config = dict(
    norm='layernorm',
    norm_eps=1e-06,
    lr_head=0.00819,
    schedule='wsd',
    decay_shape='linear',
    dataset='wikipedia_en',
)
MLP neurons of a small language model. Each row is named by its layer, matrix (up: input weights) and neuron, and shows model dimensions 16-111. Each number is 200 + 40 x the weight over its row's rms, rounded and kept within 0 to 999.
After each neuron's rows, "fires on" lists the tokens most often at its 100 highest values on Wikipedia text that the model never trained on.

L6.up1410,199,224,217,200,147,133,251,244,173,155,237,232,202,200,198,144,230,170,184,214,249,254,192,140,229,182,157,180,298,228,261,269,215,277,196,155,218,220,245,184,174,139,211,171,181,144,172,248,209,244,233,200,264,220,138,245,162,284,123,222,225,197,205,147,206,155,258,174,138,262,186,109,187,178,273,228,194,207,237,138,239,223,247,255,191,245,251,188,220,228,191,212,192,186,191,233
fires on: "ed", "el", "a", "arl", "ri"

L6.up666,154,191,155,187,237,155,224,178,167,195,182,226,163,190,131,245,232,198,110,210,177,176,188,235,203,159,189,213,201,231,176,228,141,222,233,222,243,219,202,196,165,229,232,191,258,177,218,231,225,151,108,155,117,169,208,176,253,215,208,174,205,158,262,174,162,235,211,207,120,222,269,185,205,265,219,246,140,132,224,182,193,123,166,218,269,157,188,258,206,187,242,206,173,146,207,186
fires on: "al", "'", "ed", "ot", "ard", "ate"

L2.up1146,193,275,108,229,202,225,219,187,202,147,290,208,175,100,198,249,226,142,231,251,226,242,186,235,248,214,251,248,175,116,189,246,169,226,237,154,221,257,252,148,157,154,134,201,195,275,255,177,165,190,189,166,215,234,192,223,157,307,156,140,144,152,156,186,163,213,216,147,256,150,200,165,225,204,150,225,130,176,247,212,211,188,208,236,196,113,228,178,227,201,177,175,121,169,168,154
fires on: "ay", "ire", "0", "ight", "5", "ch"

L2.up352,182,216,154,150,200,185,168,201,135,303,172,132,239,218,217,156,153,170,192,195,236,260,204,168,198,190,217,213,217,172,226,218,218,237,186,243,247,230,191,167,215,259,168,242,234,200,138,190,184,148,217,205,233,212,196,196,163,186,238,218,253,216,137,213,217,226,229,218,160,247,197,144,238,208,139,245,259,191,248,229,128,125,235,160,186,206,268,186,184,193,249,253,189,167,267,221
fires on: "ly", "ely", "ten", " by", "ous"

L2.up588,164,192,218,205,249,213,288,195,162,185,139,231,232,176,133,222,226,226,218,159,156,233,196,151,210,210,124,212,179,228,212,193,187,210,264,184,174,217,148,136,224,160,133,225,125,215,247,178,179,243,232,149,274,200,174,220,204,225,230,203,243,264,196,168,214,165,194,213,241,181,267,179,238,134,237,190,123,195,201,215,150,201,157,248,203,216,116,272,171,247,193,176,251,175,274,191
fires on: "ach", "le", "th", " and", "it", "use"

L2.up11,216,190,196,257,239,188,228,197,253,205,169,225,185,233,154,177,147,202,223,205,272,289,213,219,157,166,249,204,140,227,208,208,156,176,266,161,234,207,172,164,145,226,215,169,282,197,178,258,205,222,223,115,157,232,200,261,183,202,170,177,206,227,226,158,183,248,196,267,240,156,192,173,191,169,223,195,251,263,195,231,137,164,208,200,234,264,204,196,176,175,253,160,162,219,176,184
fires on: "a", "e", "en", "ed", "io", "es"

L2.up690,196,257,238,207,198,238,228,123,194,161,200,251,191,166,182,255,230,237,98,172,98,228,229,255,188,154,223,193,253,244,190,192,187,184,213,194,232,284,247,196,182,198,199,253,121,144,215,233,156,197,148,217,211,215,198,276,273,97,119,137,175,191,270,261,135,216,177,138,245,176,252,184,217,208,198,159,219,152,191,158,290,216,197,165,159,171,241,234,246,206,232,212,213,209,181,163
fires on: "p", "{", "P", "ated"

L6.up354,199,132,184,249,250,229,207,194,156,180,184,224,241,188,170,234,193,267,242,178,190,227,220,241,176,220,208,238,181,209,175,155,259,142,207,183,119,225,175,148,161,227,226,192,201,232,347,275,215,168,166,165,175,151,181,228,206,236,184,231,191,156,204,221,251,262,265,150,173,190,154,198,209,187,164,221,235,216,282,180,175,179,164,240,170,218,182,254,196,228,229,189,248,186,160,249
fires on: " r", "t", " o"

L6.up87,206,212,221,197,204,176,175,237,221,225,211,132,215,214,230,190,274,243,231,223,147,236,158,257,191,161,206,175,205,248,212,215,252,188,209,190,241,165,188,195,179,160,207,159,191,142,301,205,202,184,195,150,167,215,292,179,189,232,212,189,223,198,199,134,314,230,163,155,249,204,193,243,199,239,209,233,288,174,223,177,114,133,244,182,226,200,164,206,191,156,169,154,208,173,95,156
fires on: "E", " be", " E", " ro", " e", " co"

L6.up1245,159,172,144,304,231,156,255,194,227,235,245,162,177,164,233,249,189,196,215,177,248,229,186,164,206,202,289,214,186,134,257,225,193,322,209,199,104,226,237,140,216,178,129,273,225,242,201,188,155,191,212,126,201,253,128,139,161,217,231,227,92,123,204,209,165,164,198,202,199,249,198,218,173,234,204,211,182,153,264,160,248,174,251,177,253,279,212,177,170,150,172,184,224,221,168,139
fires on: "'", "7", "5", " ", "02", "0"

L2.up1278,246,131,141,172,227,176,146,205,119,252,187,155,148,123,204,236,230,200,223,217,163,169,138,210,179,138,271,170,214,248,209,256,254,184,205,187,138,234,186,235,213,266,183,260,254,107,226,237,209,227,173,238,133,212,173,117,239,208,233,184,226,247,213,176,216,251,253,223,185,164,232,173,200,207,199,183,195,213,154,192,207,211,211,167,239,198,199,215,169,132,144,139,242,164,143,141
fires on: "ang", "art", "as", "rib", "est"

L6.up1116,208,175,177,232,169,167,153,173,190,279,210,180,192,174,180,128,154,215,171,188,144,255,210,205,165,107,232,271,248,236,229,165,264,190,208,243,173,270,144,195,89,234,202,194,259,199,220,254,242,164,180,142,206,164,192,215,287,244,173,259,190,218,151,183,216,169,185,139,172,272,157,180,200,240,165,176,191,237,205,133,161,163,191,160,257,185,169,198,289,140,172,265,191,190,212,258
fires on: "t", "it", "'", "ell", "le", "l"

L2.up1217,211,204,188,179,125,176,223,185,114,253,218,186,267,164,180,116,226,139,181,161,209,165,189,164,187,183,183,147,228,179,210,194,237,291,161,155,260,221,219,193,274,173,135,204,231,265,235,266,263,89,231,226,238,144,187,225,186,230,144,146,145,217,223,186,193,200,172,250,139,201,144,141,214,220,202,211,256,175,150,220,168,166,134,217,157,250,211,164,230,164,243,222,216,97,188,213
fires on: "ly", "ten", " also", " or", "ich"

L2.up525,164,193,186,170,302,207,238,164,238,200,241,181,245,301,229,232,214,213,184,223,256,174,217,153,242,201,179,234,218,172,158,128,263,226,173,233,192,192,164,218,150,227,212,220,231,218,170,220,189,194,204,251,176,190,199,203,206,229,173,207,149,225,146,147,169,177,200,177,263,178,227,268,188,205,215,230,268,229,186,182,191,222,192,213,217,214,188,209,167,166,185,184,197,280,173,162
fires on: " to", " into", " with", " in", " by", " from"

L6.up290,174,208,261,227,147,188,254,248,184,166,121,230,89,168,185,155,217,234,254,120,280,177,225,163,223,169,176,244,186,195,202,276,254,249,275,232,156,162,243,146,201,146,184,199,194,236,284,208,236,156,221,164,176,244,166,82,233,208,159,227,194,206,183,195,190,215,203,213,210,202,279,229,183,191,234,238,243,177,202,170,207,197,232,155,180,188,165,229,193,273,221,195,210,199,168,209
fires on: "ro", "p", "h", " M", "o"

L6.up986,213,167,255,162,190,267,127,264,133,268,134,82,268,246,171,217,247,240,226,208,193,169,188,201,190,172,126,225,251,200,162,264,136,191,228,142,175,258,187,148,211,167,193,198,109,78,250,196,194,193,202,219,212,224,245,183,184,212,209,174,138,231,144,211,202,244,253,197,151,203,245,233,186,205,260,164,185,174,210,197,225,210,296,281,204,266,162,221,213,187,208,214,185,155,132,210
fires on: "E", "ated", "l", " f", "ord", "ed"

L6.up1384,164,184,218,240,187,192,214,157,171,162,235,214,185,179,220,162,196,275,206,209,185,169,249,223,264,168,221,242,173,196,216,157,164,187,193,167,146,223,176,197,182,233,126,276,217,190,230,177,152,94,234,248,203,283,170,218,193,225,185,219,143,200,154,197,232,210,168,139,185,209,142,249,222,141,229,241,285,195,254,227,211,186,190,233,180,232,223,144,231,290,193,164,119,221,171,184
fires on: " f", "at", "ik", " s", " ne"

L6.up1035,229,276,222,198,209,198,178,165,194,163,123,162,147,177,123,278,242,141,214,189,201,152,220,247,212,176,141,202,152,198,185,203,184,112,220,205,219,262,184,155,281,185,174,213,119,209,213,239,184,199,240,239,162,197,237,202,189,247,189,249,235,232,167,199,179,263,177,181,219,235,243,225,259,154,209,230,150,215,215,266,149,231,291,189,204,147,204,201,194,197,172,201,183,220,171,225
fires on: " de", " A", "o", " comp", " ("

L2.up1394,197,193,200,217,200,262,213,212,235,282,265,167,110,106,186,134,174,191,266,248,185,159,180,217,189,245,215,240,216,239,245,194,149,195,202,170,292,210,222,195,213,290,191,199,192,272,188,133,193,184,205,172,231,153,176,116,188,148,216,195,247,206,159,192,216,232,225,193,156,235,142,221,233,189,251,179,228,206,162,193,249,244,189,241,228,223,161,231,191,167,150,229,198,221,180,152
fires on: " l", " ex", " f", " off", " L"

L2.up1236,94,142,282,131,194,214,269,246,145,191,139,188,218,207,166,286,177,199,194,212,213,107,221,192,206,280,154,208,140,207,229,160,228,197,144,269,179,173,176,213,187,256,201,170,210,240,198,184,194,165,220,233,275,153,183,142,255,215,268,231,163,198,190,181,185,194,164,164,178,188,225,261,160,209,209,260,236,183,191,176,215,204,234,174,233,309,191,138,198,172,234,188,157,175,161,179
fires on: " (", " in", "98", " from", "op", " at"

L6.up1452,233,265,215,214,214,201,210,230,218,241,184,206,203,137,176,183,216,247,263,126,192,160,189,123,184,183,166,202,161,228,210,256,122,114,192,190,105,168,235,255,132,180,215,192,169,206,171,181,233,188,215,225,152,204,238,234,178,223,123,202,236,255,222,192,230,216,175,228,146,191,145,276,254,225,256,187,204,169,167,151,273,231,195,203,195,223,200,237,171,183,211,191,167,175,161,230
fires on: " Bl", "o", "l", "h", "ro", "e"

L2.up839,233,208,242,242,159,202,212,141,227,269,214,238,253,139,219,163,234,211,168,149,199,119,197,172,173,200,144,201,204,220,174,148,221,184,141,226,202,191,276,227,228,229,154,251,207,253,254,257,152,213,265,229,152,235,190,215,221,303,176,114,187,168,183,131,206,127,167,210,110,140,285,108,186,180,161,229,241,207,290,146,201,203,146,201,165,203,206,137,174,233,293,161,174,214,217,186
fires on: "ach", "end", "ord", "ate", "at"

L2.up820,151,199,265,201,117,190,115,243,215,203,114,219,170,202,152,196,191,218,146,188,214,164,210,226,175,212,235,191,231,224,93,245,190,283,245,223,273,189,178,242,253,170,252,227,201,231,182,162,80,176,233,204,272,225,206,178,165,130,214,218,199,212,141,232,186,187,126,191,200,198,274,171,162,209,326,159,221,214,171,243,224,228,235,239,178,202,155,276,265,230,239,194,140,176,234,191
fires on: "0", "ad", "1", "wn", "ord", "rit"

L6.up590,173,152,167,276,164,196,169,252,140,243,132,147,244,160,241,136,201,184,206,212,197,125,229,174,209,134,229,234,172,166,223,205,223,226,283,221,235,225,150,229,203,190,183,201,133,150,277,243,261,257,214,200,195,263,244,221,245,170,210,235,271,103,199,219,222,202,165,156,156,214,209,190,195,177,215,175,182,292,201,227,246,263,232,257,176,246,152,225,118,160,245,233,170,198,170,220
fires on: "l", "ed", "el", " G"

L2.up287,196,195,212,147,195,274,248,189,128,186,140,263,220,175,198,202,269,128,195,190,132,204,170,215,234,229,242,227,228,218,180,187,187,154,132,223,176,252,245,186,173,205,220,220,218,230,287,149,178,158,125,162,168,138,185,205,236,241,168,224,280,164,239,241,188,219,206,246,195,235,223,223,265,254,227,206,259,150,222,221,229,191,186,156,267,198,166,194,226,203,194,149,195,217,145,257
fires on: "ed", "ot", " found", ";", "ied"

L6.up887,201,253,141,176,155,189,201,148,224,221,193,260,172,170,214,210,243,186,211,213,176,209,135,148,194,146,137,243,294,183,165,174,182,175,253,222,202,183,226,149,181,173,218,242,234,241,198,98,159,149,198,177,210,240,220,265,211,243,215,251,276,254,193,129,155,138,189,213,210,212,230,264,244,290,224,229,273,139,198,253,272,126,185,189,274,196,192,222,168,157,262,217,175,183,212,183
fires on: " T", " A", "t", "h", " C", "b"

L6.up924,196,146,180,169,155,247,222,222,234,133,212,205,274,194,164,237,199,230,202,201,259,189,109,186,201,202,210,186,233,225,288,280,184,202,205,214,224,162,252,144,239,210,172,181,239,100,190,281,134,211,236,165,249,191,211,313,197,231,291,143,178,212,222,202,183,206,234,175,122,223,215,230,218,143,235,111,162,198,201,206,296,223,221,175,204,170,245,253,229,185,240,206,165,190,280,261
fires on: "ed", "il", "if", "el", "l"

L6.up163,313,192,217,190,222,212,273,213,267,267,217,169,214,124,223,144,209,272,240,125,237,208,233,179,204,179,205,181,215,185,206,187,179,161,223,202,110,184,223,194,242,160,150,214,160,213,158,205,176,141,252,219,206,226,229,235,164,233,194,175,176,181,253,254,186,283,138,257,218,216,141,234,227,146,194,189,191,163,247,249,247,154,184,221,258,233,193,145,178,234,265,139,215,186,225,202
fires on: ".", "at"

L2.up547,219,168,194,254,228,202,229,181,316,137,146,235,209,172,246,210,260,214,230,226,275,231,172,232,167,168,190,176,149,170,144,216,220,216,254,207,191,149,271,212,170,202,137,223,177,196,174,176,100,253,176,177,233,209,203,180,198,145,235,209,237,136,113,158,151,206,186,161,253,222,142,206,216,194,169,280,212,161,211,174,194,237,149,187,171,143,205,164,222,233,156,258,214,228,229,198
fires on: " in", " of", "e"

L6.up634,210,193,167,140,177,193,221,195,201,158,225,176,231,206,218,151,197,193,166,218,186,195,251,172,93,251,260,241,228,232,238,116,192,187,186,136,192,229,98,196,238,192,189,249,261,237,210,199,191,180,221,221,196,200,161,198,279,167,142,195,166,236,243,122,142,158,136,82,195,186,257,183,195,219,244,144,164,198,178,246,198,205,217,245,252,190,163,150,199,281,230,178,239,241,144,125
fires on: " at", " cont", " of", " with", " in", "\n"

L2.up1442,168,167,203,157,254,182,204,156,92,223,168,194,140,192,211,160,170,139,218,159,175,218,241,88,228,160,253,230,222,318,225,146,178,107,198,216,265,132,187,224,224,189,237,239,165,166,215,170,262,269,156,188,195,243,214,130,150,200,205,242,167,255,174,183,191,158,179,241,235,167,273,166,270,203,149,191,221,175,242,111,240,208,183,228,171,216,178,286,262,185,212,230,210,211,150,176
fires on: " during", " of", "ious", "ort", " more", "ical"

L6.up178,206,211,219,169,256,238,153,141,208,156,208,200,165,141,183,224,183,117,213,185,204,274,188,206,194,246,167,190,218,183,219,218,235,237,236,244,158,201,230,135,165,239,243,241,121,172,177,177,163,151,160,192,199,165,254,212,184,235,185,148,176,209,296,183,152,221,196,123,207,230,231,260,228,249,158,208,250,209,225,209,239,199,213,240,150,236,169,292,189,238,286,186,154,199,174,160
fires on: " D", "D", " d", " ", "nd", " K"

L2.up1405,257,203,212,149,265,145,197,277,178,203,191,183,212,159,152,259,210,138,283,192,233,189,218,195,187,237,197,222,234,175,235,209,166,158,141,252,176,259,161,212,258,124,164,307,193,197,168,186,238,241,190,239,175,276,188,154,118,239,158,122,218,249,246,211,213,179,239,165,223,235,201,185,262,209,168,152,153,179,181,245,240,155,201,257,185,156,127,171,206,244,155,165,174,136,158,222
fires on: "id", "ied", "fer", "if", "on", "av"

L6.up1355,276,251,200,191,168,212,234,264,265,253,174,196,210,202,191,206,217,169,186,141,171,154,184,167,181,194,191,209,233,220,165,93,175,181,184,195,196,206,149,191,145,170,160,184,192,287,116,167,205,104,259,166,230,290,155,195,248,220,197,186,246,170,157,148,259,266,186,289,175,241,140,143,154,222,143,157,282,184,150,208,232,176,214,226,217,200,231,198,135,199,257,149,183,205,222,235
fires on: "h", "t", " b", "ly", "red"

L2.up1356,211,285,210,165,182,168,136,134,204,174,152,239,262,195,207,168,201,223,243,210,208,239,218,272,181,184,123,208,202,150,167,135,225,151,181,231,183,232,168,224,222,120,259,305,217,260,160,190,193,127,224,177,215,254,251,178,189,151,238,155,144,205,170,264,220,150,272,237,277,201,195,259,214,253,241,120,203,205,203,201,317,227,187,240,177,194,226,128,275,204,240,169,194,188,250,227
fires on: "H", "S", "P", "G", "M"

L6.up1102,218,237,208,265,144,194,247,156,105,199,168,194,180,102,235,213,276,168,172,266,210,95,195,233,222,141,185,165,188,215,240,144,204,169,241,289,247,267,205,207,160,206,215,217,151,198,267,215,174,102,261,92,179,241,209,179,163,201,221,181,192,251,195,202,242,192,200,231,169,177,214,184,157,125,226,169,165,204,263,188,218,232,207,223,232,219,153,242,220,225,221,117,145,252,154,202
fires on: "ach", "f", " f", "ed", "ur", "l"

L2.up378,229,259,177,127,172,196,225,181,238,181,222,193,108,199,231,134,142,188,213,177,174,215,88,122,228,149,217,237,249,165,152,243,241,234,207,140,150,155,199,199,166,257,239,146,184,227,186,212,180,132,195,210,162,161,164,200,240,213,198,190,207,154,239,294,206,175,208,262,184,184,205,194,211,140,233,229,205,112,236,135,217,218,147,226,239,176,174,228,232,191,160,213,235,165,279,152
fires on: "ely", "ly", "ome", "ary", " him"

L2.up761,252,167,170,204,296,262,236,181,137,208,291,208,171,217,245,221,239,145,216,204,275,193,231,208,192,200,195,216,201,208,193,169,203,183,246,132,225,232,232,195,180,228,186,195,146,150,228,254,166,216,151,263,196,159,298,121,192,260,315,204,143,128,125,191,183,175,176,281,152,192,242,234,188,188,193,189,187,237,233,156,220,210,225,225,238,223,203,230,274,102,187,233,271,223,218,146
fires on: "ed", " had", " (", "ious", "y"

L6.up1305,186,199,169,244,303,227,275,251,205,182,139,210,201,119,181,205,116,187,255,175,228,158,277,270,177,253,181,246,202,219,197,189,207,162,180,212,172,174,177,144,237,209,125,157,139,147,215,269,201,208,214,193,203,208,172,281,147,198,178,187,222,154,179,172,228,230,267,251,279,135,231,199,219,212,177,205,203,201,182,229,202,241,162,251,202,190,174,212,250,191,187,183,235,194,240,211
fires on: " m", " l", " t", "v", "ar", " r"

L6.up1178,247,161,231,169,156,184,223,211,193,258,265,199,177,225,189,211,260,194,169,145,157,237,177,141,229,227,120,224,199,195,209,139,131,209,248,238,223,200,140,226,190,166,185,196,176,282,207,166,112,197,222,214,238,232,202,164,207,189,114,300,195,227,175,180,158,165,258,278,214,179,194,239,237,120,282,241,209,127,219,143,180,191,189,194,199,198,216,142,220,233,263,210,196,161,205,222
fires on: ".", "eng", " Eng", " o", "ou", "u"

L2.up492,200,168,203,175,165,169,149,224,189,191,192,170,203,232,181,241,193,253,212,170,253,143,276,234,216,262,225,192,139,230,146,198,150,276,260,171,183,101,159,222,225,235,221,254,179,172,225,198,164,198,149,147,160,176,196,189,166,199,268,139,179,234,135,115,162,195,170,196,194,195,266,157,204,143,246,237,123,241,256,180,104,226,196,230,252,191,172,230,210,187,189,191,169,180,184,219
fires on: "et", "ess", "el", "is", "al"

L6.up73,250,192,211,237,186,197,212,183,254,221,163,150,140,183,160,210,222,252,239,136,251,194,188,248,271,194,143,193,181,267,233,193,180,249,236,163,169,159,137,190,211,118,199,207,192,272,114,201,268,233,213,229,229,192,187,165,260,171,267,177,224,231,139,242,184,259,159,235,225,216,240,234,258,171,161,217,244,172,151,95,270,202,166,221,232,209,181,137,198,243,153,167,182,253,168,233
fires on: " b", " Eng", "h"

L6.up41,188,163,212,184,239,220,175,189,237,244,159,170,217,205,230,137,204,183,206,234,237,201,171,229,218,228,241,268,217,198,259,193,216,268,224,161,236,181,238,193,132,268,149,265,219,232,204,177,173,171,218,132,229,159,188,148,195,202,180,173,267,246,77,259,239,196,209,219,166,255,175,245,184,203,196,209,181,178,219,213,200,225,104,209,175,164,188,181,230,141,127,196,170,274,227,221
fires on: " ex", " h", " g", " l", " kn", " L"

L2.up349,219,267,234,191,215,210,206,237,263,208,176,193,167,197,175,216,206,242,207,129,229,183,203,262,196,148,202,180,184,192,216,248,217,151,195,118,217,211,222,244,263,155,164,178,194,68,222,193,171,174,270,224,280,172,253,230,192,164,169,179,133,195,228,221,173,204,194,193,146,230,193,277,198,188,335,240,233,229,163,220,177,163,167,182,76,220,271,195,249,181,158,149,216,232,204,265
fires on: " p", "ack", "c", "C", " P"

L6.up1074,207,177,261,211,161,203,264,157,265,210,217,142,208,216,202,227,206,164,224,133,163,158,204,200,201,154,203,226,222,144,225,200,175,199,183,189,185,194,126,235,259,90,173,229,217,104,262,138,201,211,221,192,238,277,167,183,242,217,202,212,218,209,132,181,196,183,213,201,148,199,165,221,215,229,231,162,261,242,216,218,193,186,173,164,193,215,167,189,177,137,181,129,170,189,178,223
fires on: "C", " s", "c", ",", " Col"

L6.up1363,297,228,240,220,254,188,235,219,156,224,184,288,221,216,176,236,162,206,171,172,191,218,105,211,182,235,257,241,172,218,217,160,107,215,191,162,224,182,192,203,177,229,179,229,261,196,311,211,198,202,184,181,146,111,188,225,227,211,170,229,239,219,137,229,235,225,227,160,199,270,207,86,209,165,326,196,206,173,172,175,130,282,213,182,219,132,165,104,145,209,193,180,143,202,190,185
fires on: "e", "t", "or", "ec", " |"

L6.up343,224,203,205,207,188,206,219,111,249,277,208,261,179,192,175,245,196,178,273,212,168,204,199,251,127,177,217,220,171,228,271,145,150,133,152,180,211,265,183,214,150,186,201,232,129,148,228,285,219,200,203,171,242,202,79,213,205,216,206,210,177,243,137,193,210,227,214,157,208,285,167,166,201,176,164,237,255,193,203,170,163,219,217,228,219,153,160,197,176,186,144,228,161,203,222,189
fires on: " He", "e", " he", " s", " h", "t"

L2.up1512,204,189,222,217,220,179,221,189,259,247,158,282,184,203,168,155,265,198,215,222,209,235,138,258,151,191,162,205,201,210,247,228,233,214,243,192,202,163,234,168,194,147,177,186,199,236,228,170,143,216,270,137,166,163,190,234,117,172,203,168,224,183,182,151,214,248,199,165,247,219,208,238,175,258,180,175,231,180,174,241,129,195,185,159,150,266,165,168,77,225,207,220,148,242,219,191
fires on: "ost", "e", "le", "n", "en", "w"

L6.up328,199,245,203,182,224,204,166,192,247,265,175,245,187,181,170,128,208,255,156,166,222,207,153,161,195,187,233,170,187,252,193,226,167,203,258,266,164,183,233,255,180,86,159,265,206,156,261,215,214,188,254,219,180,129,257,293,303,159,175,171,201,135,270,203,246,270,193,209,222,247,195,219,189,176,160,198,171,216,204,156,208,218,206,159,223,199,129,230,219,123,210,225,188,183,191,209
fires on: "ch", "h", "t", "ar", "l"

L2.up108,195,184,189,192,244,215,159,208,147,234,215,207,185,228,250,240,275,199,218,186,169,238,202,147,229,175,221,223,221,241,235,183,265,198,159,208,295,256,87,161,238,217,310,239,205,194,94,151,143,256,236,182,199,229,156,180,258,191,174,247,152,183,263,149,201,214,204,136,178,109,304,197,216,177,181,212,270,225,195,179,187,246,125,168,208,210,163,215,220,221,209,188,233,190,93,159
fires on: " with", " in", " at", ",", " to"

L6.up1257,178,228,221,183,140,220,215,205,221,153,184,226,228,221,181,265,208,258,233,220,234,171,110,154,209,192,198,123,158,178,218,276,184,189,235,185,155,176,225,149,163,219,152,185,152,226,117,193,135,123,172,191,220,192,228,201,269,242,190,198,196,286,158,165,194,148,219,264,202,143,225,222,209,202,260,231,190,214,210,234,184,204,231,221,206,190,138,211,206,177,234,226,217,184,239,165
fires on: "ul", "th", "er", "r", "it", "in"

L2.up1156,113,167,200,243,205,163,226,201,217,228,206,254,254,196,259,205,228,213,214,247,254,249,217,261,174,209,223,247,186,195,129,209,205,215,210,204,146,205,188,253,152,209,180,199,138,163,212,304,194,213,223,168,203,153,194,195,177,194,164,160,209,138,171,81,139,244,192,213,288,181,196,201,190,290,188,211,172,243,246,197,243,129,197,213,202,163,188,188,180,193,185,234,213,231,258,196
fires on: "iv", "end", "em", "op", " of"

L2.up715,164,195,209,289,226,151,219,154,218,242,103,249,238,136,231,240,265,195,232,188,173,238,223,121,213,261,237,263,232,230,221,181,163,189,198,153,227,186,170,190,201,215,238,245,199,194,254,152,268,192,207,154,224,175,177,165,194,214,226,195,163,175,188,221,189,207,152,192,170,227,176,142,233,115,221,158,132,147,167,247,249,193,188,230,182,274,180,202,277,238,265,262,204,219,239,249
fires on: "ough", "ear", "ach", "le", "ight", "ong"

L6.up1024,186,236,255,211,208,262,233,194,195,233,196,185,215,189,208,279,225,189,197,150,160,200,230,190,175,214,201,245,217,242,244,208,229,246,187,261,193,182,204,208,179,153,253,187,315,143,181,131,189,197,182,158,232,145,193,221,243,216,255,233,230,217,203,159,264,181,147,125,183,151,185,169,237,198,131,219,195,140,237,147,234,231,182,264,206,214,190,201,193,197,206,205,169,98,216,181
fires on: " |", " with", " of", " to", " as"

L6.up988,243,205,198,231,251,255,211,172,215,212,196,239,253,195,180,224,188,231,224,186,216,190,185,191,183,240,184,249,247,263,157,178,199,150,250,233,170,228,214,134,176,215,175,158,205,231,200,193,187,199,161,193,196,237,131,180,143,206,163,118,241,215,148,219,257,245,177,229,191,167,229,191,174,181,217,236,179,154,232,138,129,209,204,225,172,170,215,221,232,196,176,105,229,122,269,287
fires on: " s", "t", "x", "S", "z"

L2.up338,221,240,241,232,150,235,268,147,194,185,174,118,288,138,155,268,272,177,233,241,205,179,162,210,222,211,194,227,107,211,160,236,186,187,172,190,121,182,196,243,186,177,254,197,230,153,235,270,160,137,211,240,205,236,214,213,204,197,269,183,196,190,173,164,239,167,172,151,173,204,218,164,187,220,132,197,190,178,199,219,217,183,227,212,169,222,199,207,245,222,193,145,202,214,242,167
fires on: "ist", "or", " |", "ess", "end"

L2.up194,125,268,265,187,233,226,264,93,190,147,260,190,327,197,211,231,164,201,188,93,135,209,199,226,212,243,138,262,208,174,248,232,214,168,192,223,169,240,246,259,147,197,236,193,221,134,253,161,253,229,221,169,222,174,134,255,245,261,236,248,183,173,179,206,222,237,119,98,198,140,155,189,223,177,215,214,199,182,179,252,240,170,218,228,225,177,185,183,185,172,162,185,150,195,203,133
fires on: ",", " |"

L2.up303,230,208,203,169,254,195,232,179,186,141,189,216,196,196,210,207,150,179,201,152,112,178,140,157,160,212,191,158,202,203,186,216,227,231,202,186,146,214,264,157,194,185,234,140,173,188,242,214,238,174,219,192,123,174,180,172,225,173,195,247,213,200,201,244,217,165,215,141,238,272,235,169,294,257,269,217,151,170,142,216,208,180,169,205,257,168,154,153,178,196,211,227,187,125,259,210
fires on: "ely", "ly", " time", "ost", "est", "es"

L2.up1111,228,143,196,190,186,191,174,196,154,163,160,213,170,167,185,182,231,214,175,214,165,164,165,236,199,184,241,213,153,121,265,215,246,240,249,171,172,201,161,156,238,250,137,157,156,215,184,170,228,200,201,168,184,174,155,177,207,141,202,241,134,185,191,237,267,230,105,184,226,164,266,161,120,188,192,181,221,268,238,190,171,237,192,244,182,180,241,185,184,212,190,201,208,193,204,247
fires on: "ain", "and", "93", "ord", " ", "ro"